From a checkpoint of a small transformer trained on Wikipedia: vocabulary 32768, a variant of Adam for these matrices.
MLP neurons of a small language model. Each row is named by its layer, matrix (down: output weights) and neuron, and shows model dimensions 490-585. Each number is 50 + 10 x the weight over its row's rms, rounded and kept within 0 to 99.
A block is one neuron, or neurons of one layer that tend to fire together. After each block is what it responds to, as a language model described it from the Wikipedia text at the highest values.

L7.down19:52 55 58 60 48 27 44 58 41 52 40 50 56 45 55 59 46 54 51 60 56 47 54 46 59 52 43 63 42 47 43 65 50 53 49 48 53 38 34 64 54 40 34 69 45 38 39 59 50 53 60 55 51 50 57 38 66 45 52 70 33 37 40 58 64 44 51 39 59 60 46 42 58 65 60 68 38 68 55 40 63 50 46 48 63 54 40 50 46 61 49 50 62 48 41 62
L7.down187:54 73 61 52 50 44 53 46 44 59 50 36 32 52 69 51 54 47 61 51 65 47 60 49 55 51 54 52 51 59 35 45 58 52 42 29 64 48 51 66 45 51 51 46 45 48 64 65 43 46 45 70 52 66 51 65 35 62 49 51 43 25 44 70 36 62 50 69 52 62 38 60 41 53 51 36 63 45 52 61 40 47 35 50 53 55 46 44 60 53 58 53 12 59 40 36
L7.down325:52 55 44 43 57 40 64 41 62 46 48 58 54 58 53 46 37 36 62 51 63 42 32 44 59 45 36 65 61 25 48 51 45 62 54 51 55 56 52 65 32 53 36 27 32 34 53 46 53 66 49 54 54 40 61 37 43 73 70 48 39 66 53 68 42 55 49 46 34 60 54 42 60 51 30 53 63 38 63 72 31 60 59 43 38 50 46 63 48 44 45 48 46 37 53 45
L7.down1503:49 74 62 64 50 40 49 38 44 49 49 40 45 67 51 43 45 49 59 64 54 41 48 41 62 44 48 42 55 39 55 58 69 63 53 60 62 39 59 58 42 58 44 34 41 43 47 36 46 51 56 44 58 55 44 48 39 67 43 40 51 57 51 49 37 51 47 57 49 64 50 49 33 50 43 60 47 42 46 66 29 53 55 58 61 53 38 62 56 71 52 49 49 47 47 46
L7.down1535:52 45 63 62 56 35 63 45 48 62 46 56 58 38 38 64 40 60 45 50 59 50 47 47 37 47 52 51 65 57 55 64 40 39 70 34 53 44 57 55 37 62 29 44 52 47 43 59 48 57 42 67 41 43 47 36 52 58 80 41 57 46 41 45 38 53 56 51 47 59 50 62 43 65 44 50 41 39 68 51 37 63 44 62 43 42 57 60 53 65 42 47 57 49 45 60
L7.down1748:33 28 45 60 55 46 40 72 43 52 48 32 34 53 46 45 59 43 42 66 52 55 51 62 45 45 48 45 52 44 58 63 54 59 63 58 38 40 37 24 47 36 73 43 36 49 53 40 50 47 41 36 51 49 57 59 58 39 39 42 44 39 50 70 57 48 36 56 47 53 66 59 64 52 40 57 49 57 81 47 59 55 54 49 63 59 55 65 54 52 52 46 56 40 45 50
L7.down2084:57 54 45 57 57 54 42 51 45 63 28 66 54 65 58 63 47 42 53 40 46 42 53 41 52 20 57 34 61 72 77 47 57 42 62 41 50 55 44 50 41 50 51 32 28 70 55 55 49 42 34 51 45 50 47 45 56 53 53 36 59 36 38 46 34 60 34 42 53 45 36 58 48 48 39 63 55 39 67 64 33 59 52 37 34 59 61 34 61 62 50 57 56 63 59 40
L7.down2092:41 42 49 61 52 64 43 61 46 47 43 49 66 31 43 58 47 59 49 54 55 41 41 38 40 42 52 45 50 36 51 46 38 47 60 57 34 44 66 55 29 31 23 51 44 39 62 70 38 53 40 45 64 42 71 34 53 41 61 46 49 54 60 45 45 56 50 57 32 63 52 47 45 59 39 45 45 37 48 56 45 36 58 64 55 34 41 48 46 48 47 44 44 55 67 49
Description: Verb-phrase lead-in words. Function words that open an upcoming verb: mainly infinitive to after tried, intent, hired, failed, plus modals would, will and not.

L7.down37:51 38 53 48 52 50 38 63 64 45 58 31 52 62 47 38 35 33 55 33 43 50 33 38 48 35 44 54 62 40 33 31 53 47 60 39 67 43 39 64 58 56 69 65 54 31 56 50 55 52 42 48 65 62 57 40 46 47 52 35 50 46 57 68 53 51 66 39 30 60 48 57 69 70 35 50 65 41 57 43 57 64 57 37 58 53 40 53 40 40 57 52 46 58 30 35
L7.down154:12 45 55 57 60 63 40 55 59 56 62 59 53 57 57 52 51 43 42 47 37 72 48 54 45 31 39 55 55 45 51 45 54 69 64 55 58 39 90 52 37 55 47 63 32 43 44 60 77 49 49 55 63 70 63 54 35 61 61 63 34 43 44 44 49 52 49 42 30 63 37 44 51 49 40 46 47 40 69 27 40 40 55 50 63 47 37 51 44 38 50 57 50 48 44 51
L7.down644:42 41 53 54 58 46 45 61 50 50 60 49 41 56 56 51 66 48 37 52 29 47 52 43 38 37 56 49 65 47 54 59 52 45 67 62 59 55 46 43 34 39 44 50 41 43 28 46 56 44 46 59 53 49 54 59 40 63 39 52 49 55 50 57 52 49 45 38 36 61 30 49 51 62 44 48 62 21 54 43 46 47 46 43 43 39 54 34 52 53 57 76 63 47 54 59
L7.down1502:50 41 50 49 43 44 40 45 55 29 44 48 52 41 39 41 48 44 50 26 58 60 38 57 35 58 42 61 35 51 61 34 41 55 55 54 54 30 47 53 71 47 63 45 48 53 53 50 58 56 53 48 66 54 54 54 40 43 42 62 48 49 39 40 58 55 55 58 56 62 56 54 46 60 41 60 63 44 61 46 49 47 53 49 59 29 42 43 44 52 57 49 52 41 37 58
L7.down1582:61 34 42 62 46 65 58 58 51 44 54 49 63 29 42 33 42 49 29 48 49 49 44 47 66 57 31 52 44 45 31 55 53 60 58 53 49 61 64 66 41 45 36 45 57 36 37 35 38 42 50 56 54 71 50 42 48 51 55 48 50 56 49 52 62 54 52 44 28 50 40 47 24 48 37 48 63 41 44 31 58 52 37 43 61 47 52 50 45 55 53 67 44 50 46 59
L7.down1588:39 49 43 53 54 47 50 46 64 45 50 39 47 58 40 43 54 54 48 31 33 57 32 45 48 36 59 43 58 48 38 59 48 57 67 34 40 45 61 75 32 60 42 48 48 53 43 52 54 59 59 49 46 53 64 47 44 47 70 55 38 47 43 34 53 40 53 46 33 50 44 47 59 43 42 55 48 50 65 56 63 44 54 56 50 38 46 60 34 52 64 63 58 53 42 63
L7.down2271:63 54 45 18 39 63 55 57 59 55 40 55 43 50 39 50 67 43 58 53 35 53 53 27 47 54 56 44 61 56 42 49 37 46 48 53 43 38 51 28 45 45 42 61 61 59 62 59 46 47 52 50 50 52 82 44 44 54 44 35 65 48 49 33 50 39 39 54 51 49 59 42 40 49 54 72 55 73 32 29 71 56 52 67 63 67 40 57 37 64 41 48 46 59 46 44
L7.down2542:53 68 45 68 59 52 60 45 45 49 40 54 64 48 52 41 17 46 54 39 47 49 53 58 62 39 47 51 48 45 57 43 57 54 65 55 29 43 52 57 47 42 51 55 49 57 54 55 39 53 40 57 54 58 67 71 37 56 44 59 32 37 45 35 54 49 44 42 43 38 46 41 55 57 54 48 51 37 59 48 50 62 42 52 38 50 56 55 50 37 53 57 42 59 44 61
Description: Mid-word name continuation. Word pieces continuing a word after its opening fragment, mostly in foreign or rare proper names in lists and tables, e.g. Ab-ha, Roth-sch-ild, Mur-ak-ami.

L4.down1513:43 50 45 54 55 50 63 36 48 67 55 56 58 45 41 55 52 69 56 40 52 52 33 58 59 47 45 36 54 54 41 63 39 58 63 59 53 72 42 47 51 64 50 51 64 50 28 37 54 30 52 68 47 48 68 58 42 46 58 46 65 70 55 59 40 61 52 50 54 54 75 43 48 33 54 55 49 41 47 50 62 58 33 58 46 44 18 50 40 43 31 42 37 60 47 43
Description: Mid-name word pieces. Word pieces and joiners (hyphens, apostrophes) inside multi-part proper names, often in tables or lists, e.g. O'Connor, Abdul-Aleem, Huynh.

L7.down168:55 39 32 52 58 44 56 37 46 43 52 59 33 40 67 56 50 64 54 22 46 62 54 54 46 58 45 53 66 52 47 60 59 53 30 32 45 62 60 31 58 54 52 61 44 39 51 51 61 48 58 54 44 56 50 52 35 70 54 35 20 44 45 45 52 58 38 47 46 51 61 37 55 55 56 23 44 56 53 30 52 40 29 51 51 43 45 45 60 62 34 50 48 40 38 60
L7.down181:54 53 31 40 50 35 49 39 48 55 65 54 35 41 61 48 54 54 52 55 43 31 44 58 53 74 56 68 61 39 55 45 63 51 34 46 53 44 55 48 61 39 45 70 62 28 51 41 57 43 72 60 55 62 47 34 47 35 66 37 48 38 50 50 56 32 75 48 43 38 54 49 67 52 58 24 49 54 41 44 58 59 50 60 51 38 48 52 36 79 55 64 42 48 43 52
L7.down726:51 58 44 51 51 50 60 49 72 56 37 52 56 53 47 53 49 44 35 52 59 51 45 49 46 18 41 55 47 62 54 40 37 51 31 38 36 25 34 46 44 42 48 36 70 38 47 38 58 51 48 32 56 66 51 27 45 52 54 51 57 53 53 65 55 49 50 45 33 49 52 48 33 47 48 47 35 60 22 57 59 50 46 48 29 47 49 41 39 59 65 49 24 39 53 56
L7.down1278:37 39 34 42 46 53 48 46 55 51 57 38 53 61 47 35 50 51 42 49 62 54 38 47 57 55 66 45 57 62 50 37 70 51 51 61 51 42 46 43 55 60 61 54 48 50 76 42 36 38 51 52 50 63 35 54 57 52 71 46 53 54 40 38 42 59 38 44 59 64 49 42 31 44 55 54 42 51 59 57 48 55 38 46 61 39 49 64 37 40 59 52 55 61 55 55
L7.down1374:24 54 46 59 53 50 49 51 57 41 57 57 38 55 55 37 44 31 43 35 42 40 51 46 41 36 48 60 63 54 49 42 64 42 43 46 58 43 44 45 52 43 42 56 35 51 47 45 53 63 43 61 66 47 58 53 60 32 46 56 40 42 51 40 60 62 52 48 33 62 64 43 53 52 35 54 54 32 39 45 50 61 41 38 51 50 49 49 62 39 62 43 54 50 50 64
L7.down1437:47 53 53 45 42 66 57 43 47 51 46 52 45 61 51 49 47 40 41 36 42 36 52 47 57 15 43 49 41 48 59 52 45 36 41 45 50 60 56 60 52 40 59 45 62 41 36 57 63 33 43 56 56 48 67 63 50 48 33 44 51 57 49 41 63 64 58 78 53 38 44 59 48 71 32 39 63 57 48 29 51 60 36 48 41 45 39 48 58 58 52 52 55 42 64 35
L7.down1957:40 38 54 57 44 55 45 53 56 66 68 42 43 44 30 40 52 38 62 54 61 45 60 53 25 38 54 47 61 53 41 67 39 49 46 51 55 61 45 60 49 31 49 39 51 37 50 48 45 59 63 54 49 38 50 42 44 54 51 54 62 63 63 57 41 45 63 50 47 46 55 49 63 43 59 51 36 46 43 59 59 51 36 49 51 45 52 53 36 45 55 24 53 29 47 57
L7.down2406:50 48 50 40 49 72 59 63 37 50 42 55 39 51 56 45 55 51 53 48 46 44 61 48 53 04 46 47 50 64 62 44 42 50 70 43 49 49 43 40 58 44 52 53 58 46 48 45 60 45 62 50 61 48 41 30 45 27 53 45 48 54 50 52 58 38 40 42 47 43 49 50 66 56 42 45 54 64 36 47 44 53 36 48 51 53 54 44 53 51 50 52 48 36 46 47
Description: List field separators. Separators before a new name or title in tables and lists: quotes, pipes and newlines after dates or seasons; also hyphens in names (Jean-Baptiste, al-Islam) and mid-year digits (2021–22).

L2.down541:59 49 58 34 59 77 33 51 52 48 44 47 57 59 57 50 50 59 40 41 58 56 49 58 55 34 42 51 37 45 59 53 55 62 31 64 37 60 63 85 57 55 45 52 52 62 49 55 45 44 51 58 48 44 72 33 38 46 59 66 41 54 51 48 51 61 44 37 45 55 50 31 44 68 50 43 47 39 46 57 67 49 52 42 52 43 51 29 64 39 58 51 53 40 50 48
L2.down867:57 49 63 54 50 61 47 49 45 52 55 44 59 56 53 61 42 41 45 48 43 45 36 46 50 50 45 34 47 53 56 51 30 43 36 47 48 67 74 66 41 54 55 61 49 34 40 47 45 44 41 50 53 66 45 43 50 40 47 40 48 48 63 57 50 48 69 56 54 49 41 42 50 55 53 51 39 36 41 33 40 41 58 39 49 56 53 41 48 61 58 55 51 35 65 47
L2.down1140:49 61 65 27 48 50 61 52 52 69 60 43 41 49 44 48 34 44 41 59 59 42 43 53 53 42 53 52 59 61 59 58 55 55 53 51 51 53 41 39 57 29 47 64 53 60 56 41 30 20 39 43 61 64 54 32 51 43 51 63 56 43 41 47 56 52 38 52 43 60 31 47 54 46 48 57 55 47 50 47 47 56 25 50 48 41 26 41 46 50 57 61 49 50 47 61
L2.down1477:49 53 52 52 44 54 60 49 50 44 35 55 23 33 50 42 42 52 40 56 39 40 51 47 56 67 55 49 59 56 54 78 55 53 47 35 49 40 52 78 30 55 45 52 58 63 54 51 58 59 49 43 52 40 61 63 39 48 37 46 37 42 41 28 57 52 33 48 43 47 35 28 52 40 63 35 54 68 46 51 46 55 49 34 47 27 52 39 58 53 40 44 42 26 61 60
L2.down1572:56 38 48 31 57 34 42 53 44 42 43 70 47 50 59 62 54 56 51 32 64 59 47 46 41 36 64 54 55 66 51 45 52 54 41 44 49 52 57 51 50 30 71 48 47 67 33 54 58 72 35 52 48 55 53 64 46 57 37 54 54 50 50 43 66 53 45 44 55 54 47 54 49 47 50 34 43 54 52 15 49 40 55 48 53 58 40 45 50 53 44 33 33 46 52 54
L2.down1779:63 52 52 41 42 55 51 63 49 58 53 52 49 51 47 47 41 47 25 39 49 37 61 38 43 48 56 38 53 45 60 58 39 41 46 50 35 67 64 61 32 48 59 52 43 48 44 56 48 37 29 61 49 52 44 47 45 47 49 47 59 67 52 56 55 64 39 53 45 52 57 38 61 33 49 45 40 32 48 45 43 37 58 33 37 41 45 39 57 47 57 34 52 57 71 59
L2.down1909:62 43 67 33 33 58 65 55 41 55 58 42 35 33 52 37 25 53 30 64 54 51 50 34 46 56 46 61 49 50 60 55 45 42 24 38 42 54 45 81 63 40 56 49 41 65 54 49 57 58 51 56 38 58 59 62 46 57 55 50 65 55 52 67 55 49 51 75 21 50 21 54 45 56 65 48 31 50 44 48 66 40 46 50 79 59 42 30 53 33 49 51 53 47 63 63
L2.down1997:59 44 50 42 53 44 59 51 59 31 42 39 74 52 32 48 50 53 44 60 50 53 32 46 62 41 55 40 53 48 51 61 32 54 47 52 19 58 50 51 56 44 32 57 36 39 49 73 46 40 49 48 54 16 46 65 48 47 60 56 32 65 60 39 48 62 43 53 47 50 48 38 52 54 51 60 43 35 50 34 49 55 42 47 65 58 44 42 48 46 59 64 46 46 47 49
Description: Word onsets, but/some. The first token of a word or phrase mid-sentence: often "but" after a comma, "some", or split starts like dec-, doub-, Jeon-b.

L7.down210:41 59 52 50 57 56 62 52 48 58 39 56 38 44 59 42 52 61 42 52 38 36 52 46 44 49 35 49 51 49 64 49 42 50 50 49 55 64 52 38 50 42 62 40 44 40 44 57 50 44 50 63 42 52 41 35 53 73 53 33 57 47 47 49 65 54 47 55 62 46 31 49 53 55 47 62 69 26 59 45 49 57 33 56 59 55 55 37 58 50 40 59 61 49 51 48
L7.down260:48 55 39 49 45 54 41 43 53 55 36 71 45 46 58 47 48 42 52 60 42 37 50 40 43 53 32 54 47 20 42 44 48 48 50 63 62 46 58 41 40 33 49 43 27 44 39 68 43 40 50 44 48 57 43 53 45 60 58 34 55 51 41 52 57 54 46 62 41 58 24 46 46 56 40 47 60 34 71 56 44 67 34 64 44 57 37 59 67 64 45 63 66 50 42 37
L7.down267:37 44 48 47 69 55 41 57 51 42 40 74 54 55 36 47 50 57 35 79 36 39 56 44 44 65 36 52 43 44 46 40 65 59 51 54 48 64 30 50 50 33 62 43 26 49 35 66 42 48 48 50 37 52 60 55 50 66 46 22 51 34 42 67 69 59 54 70 61 50 16 51 58 58 38 43 67 32 51 37 47 50 39 59 55 46 61 48 70 61 53 71 61 54 67 51
L7.down715:44 59 40 41 58 46 39 49 46 49 48 49 50 57 60 46 53 46 56 58 46 53 39 53 55 42 46 47 37 58 50 51 35 62 65 49 55 35 55 51 56 58 54 51 28 33 33 52 43 53 41 34 42 59 37 52 62 48 43 30 52 39 46 26 63 67 67 58 54 42 48 38 45 55 44 48 60 40 53 42 31 57 32 60 50 44 65 61 45 61 64 79 69 46 62 54
L7.down953:53 46 51 64 54 65 50 43 42 63 58 50 43 40 59 52 51 45 37 38 35 52 51 45 39 42 41 45 56 59 57 39 50 58 57 75 41 57 52 48 57 37 47 56 46 45 58 42 64 63 43 65 44 38 61 64 51 42 30 37 54 55 44 53 57 49 49 61 46 60 46 47 50 48 44 52 54 41 46 61 50 62 55 56 43 48 46 60 50 42 29 55 31 41 43 49
L7.down1656:34 54 55 78 55 42 32 56 65 58 60 34 53 51 57 52 57 68 43 42 51 48 44 49 48 61 47 46 58 64 42 60 43 47 40 54 59 47 59 50 47 53 51 41 51 45 46 35 46 45 45 54 51 63 70 77 34 46 42 41 27 41 39 64 61 30 29 54 53 35 55 66 47 41 40 54 71 67 55 53 58 41 37 44 56 47 59 46 48 52 67 53 59 43 40 48
L7.down1908:40 40 52 64 67 54 58 59 52 56 41 64 38 37 58 41 43 45 36 71 49 37 55 33 41 90 45 45 50 44 41 38 71 65 48 63 59 74 38 57 28 40 48 52 35 45 31 51 36 59 35 74 48 39 53 42 45 44 48 36 37 32 48 42 31 59 52 59 55 43 24 41 53 57 55 38 52 42 55 58 23 43 42 48 39 72 46 50 55 62 66 56 54 50 63 39
L7.down2149:43 66 39 43 41 58 58 51 63 48 56 39 51 48 46 29 41 48 44 48 37 50 55 39 61 58 55 59 44 53 45 46 61 59 44 54 46 52 57 47 62 46 49 48 48 53 52 37 37 46 51 74 52 46 66 71 60 33 48 57 35 34 43 39 49 30 35 45 37 58 53 46 48 46 21 39 51 67 48 39 56 52 59 48 55 44 33 58 36 50 77 56 40 35 48 46
Description: Final digits of numbers. Last digit of a multi-digit number, especially vote counts in election tables (5,63|0, 8,88|2), and also years and catalog numbers.

L4.down438:54 57 61 65 67 53 35 44 55 50 50 65 44 66 53 44 56 53 66 67 55 31 35 42 59 38 42 36 54 43 59 54 43 60 46 45 50 57 55 43 56 65 34 39 51 61 53 50 66 42 55 59 41 28 31 35 52 51 54 38 49 44 45 33 58 55 34 42 52 57 46 59 57 53 70 40 48 41 47 41 46 48 49 39 65 35 59 39 51 37 49 61 25 44 58 48
Description: Mid-name function tokens. Tokens inside multi-word proper names in lists and tables, such as quotes, the, and, initials' periods: William "Poogie", Shabazz the Disciple, John S. Donohue.

L4.down1665:55 59 59 54 57 50 56 41 48 31 43 72 40 61 53 45 58 59 51 32 55 41 61 61 56 49 31 63 46 48 58 43 56 69 53 52 44 64 61 46 56 45 71 38 60 48 58 50 50 30 33 71 22 54 60 48 66 46 49 50 50 42 47 46 49 48 66 53 57 59 59 49 57 52 42 47 64 37 56 41 50 60 52 61 42 48 56 42 46 51 56 62 29 62 55 51
Description: Verb-governed "to". The word "to" right after a verb of compulsion, decision or movement, as in forced to, decided to, moved to; rarely subject pronouns.

L2.down14:37 57 39 55 41 47 61 51 79 46 51 51 23 48 58 19 44 64 46 47 38 42 50 45 42 36 56 56 52 50 48 56 53 59 53 30 49 59 54 43 53 48 64 60 45 52 56 43 46 37 56 41 55 39 51 56 48 48 57 52 59 37 54 50 47 40 44 55 56 75 46 39 48 48 43 52 62 41 51 59 50 33 55 55 53 39 60 41 40 48 42 53 48 28 39 53
L2.down18:49 48 57 43 47 45 58 59 58 54 54 50 43 53 46 45 50 69 57 61 48 45 55 45 54 47 53 57 61 58 41 44 53 42 58 44 46 45 53 45 60 45 50 50 61 56 44 64 50 51 47 40 47 49 56 61 64 48 41 50 53 38 54 44 42 55 43 52 49 53 43 43 50 55 46 50 49 53 44 41 49 51 43 53 44 44 51 52 42 48 47 55 52 43 55 58
L2.down524:51 60 53 59 47 61 70 31 61 61 41 48 32 58 63 43 57 49 56 60 53 52 49 46 59 55 47 59 35 33 53 54 51 58 46 43 58 52 50 60 56 51 57 58 44 31 52 51 46 62 41 68 45 50 59 50 55 61 45 45 56 25 37 64 42 44 57 67 53 62 58 51 45 48 48 33 55 44 41 35 45 47 42 41 46 49 64 45 60 52 41 50 25 45 30 28
L2.down1512:43 52 54 50 45 57 53 49 56 48 56 48 42 55 57 41 49 57 51 51 53 45 56 42 46 35 57 60 57 47 44 49 53 56 63 47 44 53 56 52 51 52 49 56 57 54 50 44 52 49 50 49 49 41 52 65 54 54 46 50 53 53 50 46 45 51 50 55 52 56 54 46 48 55 52 56 49 46 54 47 40 43 57 52 51 52 50 45 43 53 49 50 52 42 55 55
L2.down1722:55 53 55 53 52 48 55 58 51 49 52 53 41 55 47 46 47 56 47 49 49 55 44 37 52 48 56 44 61 51 48 46 48 55 63 44 47 44 67 60 52 58 54 58 55 49 51 49 51 50 53 51 56 48 50 57 56 45 51 47 60 57 48 47 39 49 45 54 47 50 53 50 45 49 53 53 50 46 45 36 50 44 52 48 56 53 56 57 40 47 50 46 51 48 51 56
L2.down1969:33 52 49 62 41 50 59 58 67 30 36 50 36 49 39 30 41 56 38 43 42 49 50 47 41 41 48 62 71 36 50 62 47 62 54 52 50 41 56 41 53 31 59 69 29 54 56 36 50 45 52 34 56 43 54 37 57 47 57 58 71 31 39 51 35 34 56 51 53 80 51 26 45 59 28 41 56 39 62 52 60 36 47 64 57 54 37 50 42 46 44 49 50 36 52 59
L2.down2053:40 48 63 55 53 54 59 57 71 43 51 50 62 53 46 43 48 52 56 66 49 55 58 44 66 64 42 50 58 44 40 43 54 42 50 45 27 37 65 61 45 42 57 60 49 48 49 48 41 61 44 43 45 42 47 56 63 56 47 40 47 45 47 42 37 51 36 58 55 60 56 54 44 54 40 33 56 41 62 34 41 39 59 52 64 61 59 43 38 48 47 52 44 43 43 44
L2.down2297:49 55 49 44 94 46 38 45 52 60 61 62 52 52 51 40 51 54 50 55 39 52 58 49 54 60 51 64 44 41 47 60 45 55 42 46 67 50 50 50 52 46 48 44 42 48 56 48 58 52 50 55 41 72 55 51 38 56 60 50 40 47 56 50 49 61 37 48 31 47 16 52 46 54 48 38 54 33 74 50 54 39 48 55 38 33 76 28 55 52 50 50 53 47 50 37
Description: Word-initial fragment pieces. First sub-word piece of a longer word split into several tokens, often after "of", "the" or a comma, such as dil(apidated), tre(acherous), nom(adic), aff(luent).

L2.down354:53 37 61 64 63 60 46 56 54 48 38 40 35 40 54 55 48 62 40 54 64 44 54 49 73 42 55 48 54 39 47 48 55 49 64 48 43 42 77 58 46 45 36 63 51 32 57 52 49 48 33 53 52 61 38 62 52 51 56 49 29 36 46 52 43 47 47 50 36 49 39 69 51 70 48 39 46 48 61 17 43 49 68 37 54 42 72 36 43 52 37 38 62 63 55 58
L2.down881:35 35 55 33 59 55 60 45 99 53 58 54 65 48 47 51 54 44 40 56 71 46 56 35 55 72 44 56 49 44 45 37 58 45 44 52 42 44 50 74 52 32 41 62 47 43 49 52 43 53 45 47 43 58 44 55 36 43 49 51 43 63 50 44 57 62 44 50 33 45 68 59 49 69 56 45 41 59 45 28 30 57 67 32 50 40 75 55 55 44 60 48 43 55 48 53
L2.down1452:51 45 62 44 44 74 39 55 46 31 68 48 54 57 53 52 43 62 46 44 63 51 59 48 70 44 45 45 50 47 47 52 63 51 31 41 39 83 69 53 54 70 55 48 58 63 43 48 38 58 48 44 66 53 58 46 56 53 49 51 48 47 53 40 33 43 59 45 38 60 59 47 57 50 50 47 49 51 52 50 65 43 43 63 42 56 38 53 44 71 48 53 51 54 57 53
L2.down1645:48 58 56 59 18 45 52 61 62 38 60 30 54 38 38 54 51 67 48 49 60 83 47 29 67 42 53 55 48 52 29 46 49 40 66 40 46 46 40 41 60 48 45 46 62 45 34 57 67 59 53 39 61 58 53 53 66 56 25 44 66 50 61 33 53 43 59 55 28 45 53 48 52 48 40 53 41 38 57 45 63 46 51 58 43 67 67 55 59 57 37 49 55 53 55 34
L2.down1935:46 43 51 43 48 52 43 48 60 28 32 47 36 28 43 42 52 75 42 51 56 50 37 56 61 12 40 63 60 52 65 35 57 45 48 51 43 43 67 57 44 34 38 72 54 42 48 49 45 37 34 56 65 59 39 72 52 42 69 40 47 44 53 41 37 50 58 55 62 59 33 64 51 55 54 55 57 72 43 49 58 56 46 28 71 71 62 36 41 47 62 49 61 44 52 45
L2.down2227:56 33 39 50 50 54 42 62 51 47 47 37 48 36 50 50 52 50 52 58 44 64 65 56 64 14 52 57 53 42 67 52 54 44 57 38 63 37 80 80 51 44 33 58 46 33 53 58 54 39 54 46 58 80 46 39 48 50 62 52 45 44 46 52 49 50 39 39 36 47 32 60 45 63 54 53 60 56 54 23 60 48 53 45 54 55 74 48 60 47 55 47 54 52 53 49
L2.down2343:50 45 50 53 52 53 47 49 26 50 42 58 38 56 53 45 45 53 44 44 44 57 49 41 49 34 65 53 62 60 57 43 51 50 50 51 43 41 70 58 47 51 53 59 58 44 46 45 48 50 44 46 57 42 53 59 51 44 49 54 59 58 60 41 38 45 43 51 46 53 50 47 43 47 50 52 44 44 52 40 47 43 52 49 57 45 61 46 54 51 58 45 49 44 48 52
L2.down2365:53 30 50 47 40 45 44 50 52 44 39 39 47 39 40 55 63 43 58 61 46 57 49 53 64 40 47 63 58 51 51 40 60 51 51 39 70 36 68 67 50 61 37 58 42 28 54 51 53 48 38 42 60 72 49 48 44 47 61 49 50 49 38 48 38 50 51 38 35 50 46 59 50 64 52 43 39 46 58 19 53 47 60 46 45 46 98 47 50 51 51 48 51 53 55 56
Description: Section-opening function words. Function words such as "the", "of", "with" a few tokens into the first sentence after a Wikipedia section heading, e.g. "Allen spent the", "Along with".

L4.down924:46 55 52 46 50 63 46 43 47 60 66 58 47 47 42 58 41 57 39 25 43 57 55 50 44 44 64 35 47 65 48 58 38 60 67 54 39 38 54 51 55 44 42 56 51 55 46 44 36 42 28 36 38 35 52 48 34 62 48 55 43 65 63 73 41 39 63 44 44 41 40 38 57 57 34 60 43 35 48 55 65 40 49 41 50 52 45 42 42 51 44 49 71 41 49 36
Description: Final digit of numbers. The last digit token that completes a multi-digit number, such as years (195-0), ISBNs, populations, prices or IDs; occasionally a word's closing piece.

L2.down820:39 68 55 54 68 39 40 55 55 54 55 62 43 50 44 45 46 54 47 51 43 61 52 31 72 58 45 43 56 54 47 46 51 35 51 51 51 42 64 66 51 57 45 40 58 46 47 37 51 57 41 41 43 44 73 62 36 50 62 49 50 56 58 47 53 55 39 51 40 53 36 47 49 47 48 56 48 49 58 35 46 59 55 35 47 39 77 46 39 39 63 44 52 49 62 52
L2.down1286:52 41 32 41 62 50 39 61 31 43 52 54 46 38 55 41 65 38 39 59 28 59 46 68 54 57 65 49 50 46 52 52 60 56 64 51 51 41 68 64 72 37 46 54 39 33 48 51 53 40 34 45 59 41 49 31 52 44 62 35 52 61 61 56 48 42 55 30 35 57 36 24 49 58 40 42 54 53 43 46 56 44 40 46 68 66 79 62 38 50 62 57 40 53 50 67
L2.down1313:41 54 59 62 67 34 34 59 64 56 57 58 45 63 38 44 47 55 49 66 38 57 43 25 77 55 54 42 71 57 48 38 36 37 54 60 52 45 65 59 43 49 47 38 45 55 61 46 38 60 44 41 47 50 86 49 39 60 62 41 40 65 55 37 41 58 53 63 51 58 39 62 56 39 42 56 50 50 48 32 33 54 47 43 62 58 59 49 51 43 62 45 42 55 66 57
L2.down1377:68 47 47 40 46 40 37 49 02 44 57 56 41 43 59 50 51 45 46 65 50 64 48 56 46 53 48 60 49 49 38 52 52 51 56 38 53 28 53 52 54 57 53 56 40 46 59 62 51 39 35 53 60 46 51 33 71 55 47 41 42 44 47 51 30 48 40 49 39 50 56 48 43 57 50 59 57 57 53 43 64 46 55 55 60 50 64 59 52 52 38 39 49 59 49 56
L2.down1798:57 40 54 31 53 46 38 50 68 45 55 52 50 43 68 23 44 53 49 59 51 52 42 41 62 62 53 62 48 49 40 50 50 56 55 39 54 42 59 58 69 44 45 48 53 42 58 55 52 44 34 47 42 48 50 41 54 49 40 45 54 51 55 55 32 51 48 48 39 50 47 44 54 60 43 49 67 50 42 40 58 61 67 49 48 38 72 55 42 50 46 33 60 36 51 46
L2.down2170:46 59 56 54 66 38 40 51 45 45 56 56 39 50 37 44 44 53 47 53 36 55 50 26 68 56 41 58 54 47 54 38 54 40 51 46 54 41 59 65 55 50 54 36 54 41 50 45 52 58 36 51 53 47 67 62 41 56 51 44 55 52 54 44 44 50 38 56 39 54 36 49 42 45 37 51 51 54 52 28 39 57 61 40 50 46 74 47 36 39 65 44 50 47 59 58
L2.down2284:60 48 53 47 65 48 34 53 33 45 43 43 51 37 55 41 50 43 55 54 30 59 53 42 87 41 50 53 44 46 43 47 62 30 59 39 55 33 72 55 62 55 59 40 58 47 46 38 51 68 39 56 49 52 53 62 30 57 40 49 39 52 64 52 41 58 40 48 24 55 29 58 48 56 56 57 61 53 56 34 51 52 66 34 54 39 74 53 33 37 60 37 65 56 59 46
L2.down2355:58 49 50 37 48 46 60 55 10 39 58 47 41 48 55 42 55 53 49 53 54 64 50 52 62 47 46 38 35 59 58 40 64 55 46 49 48 47 56 55 46 65 41 48 69 43 51 53 46 55 39 50 39 47 42 53 56 60 49 32 36 46 59 46 44 54 38 51 40 55 53 57 50 47 52 59 44 46 44 26 44 55 67 40 63 60 72 67 47 42 66 28 46 60 59 41
Description: Digits inside numbers. Single digit tokens within multi-digit numbers, mostly in years, dates, counts, coordinates, and table cells, such as 1'9'15, 2'0'14, 2,25'0'.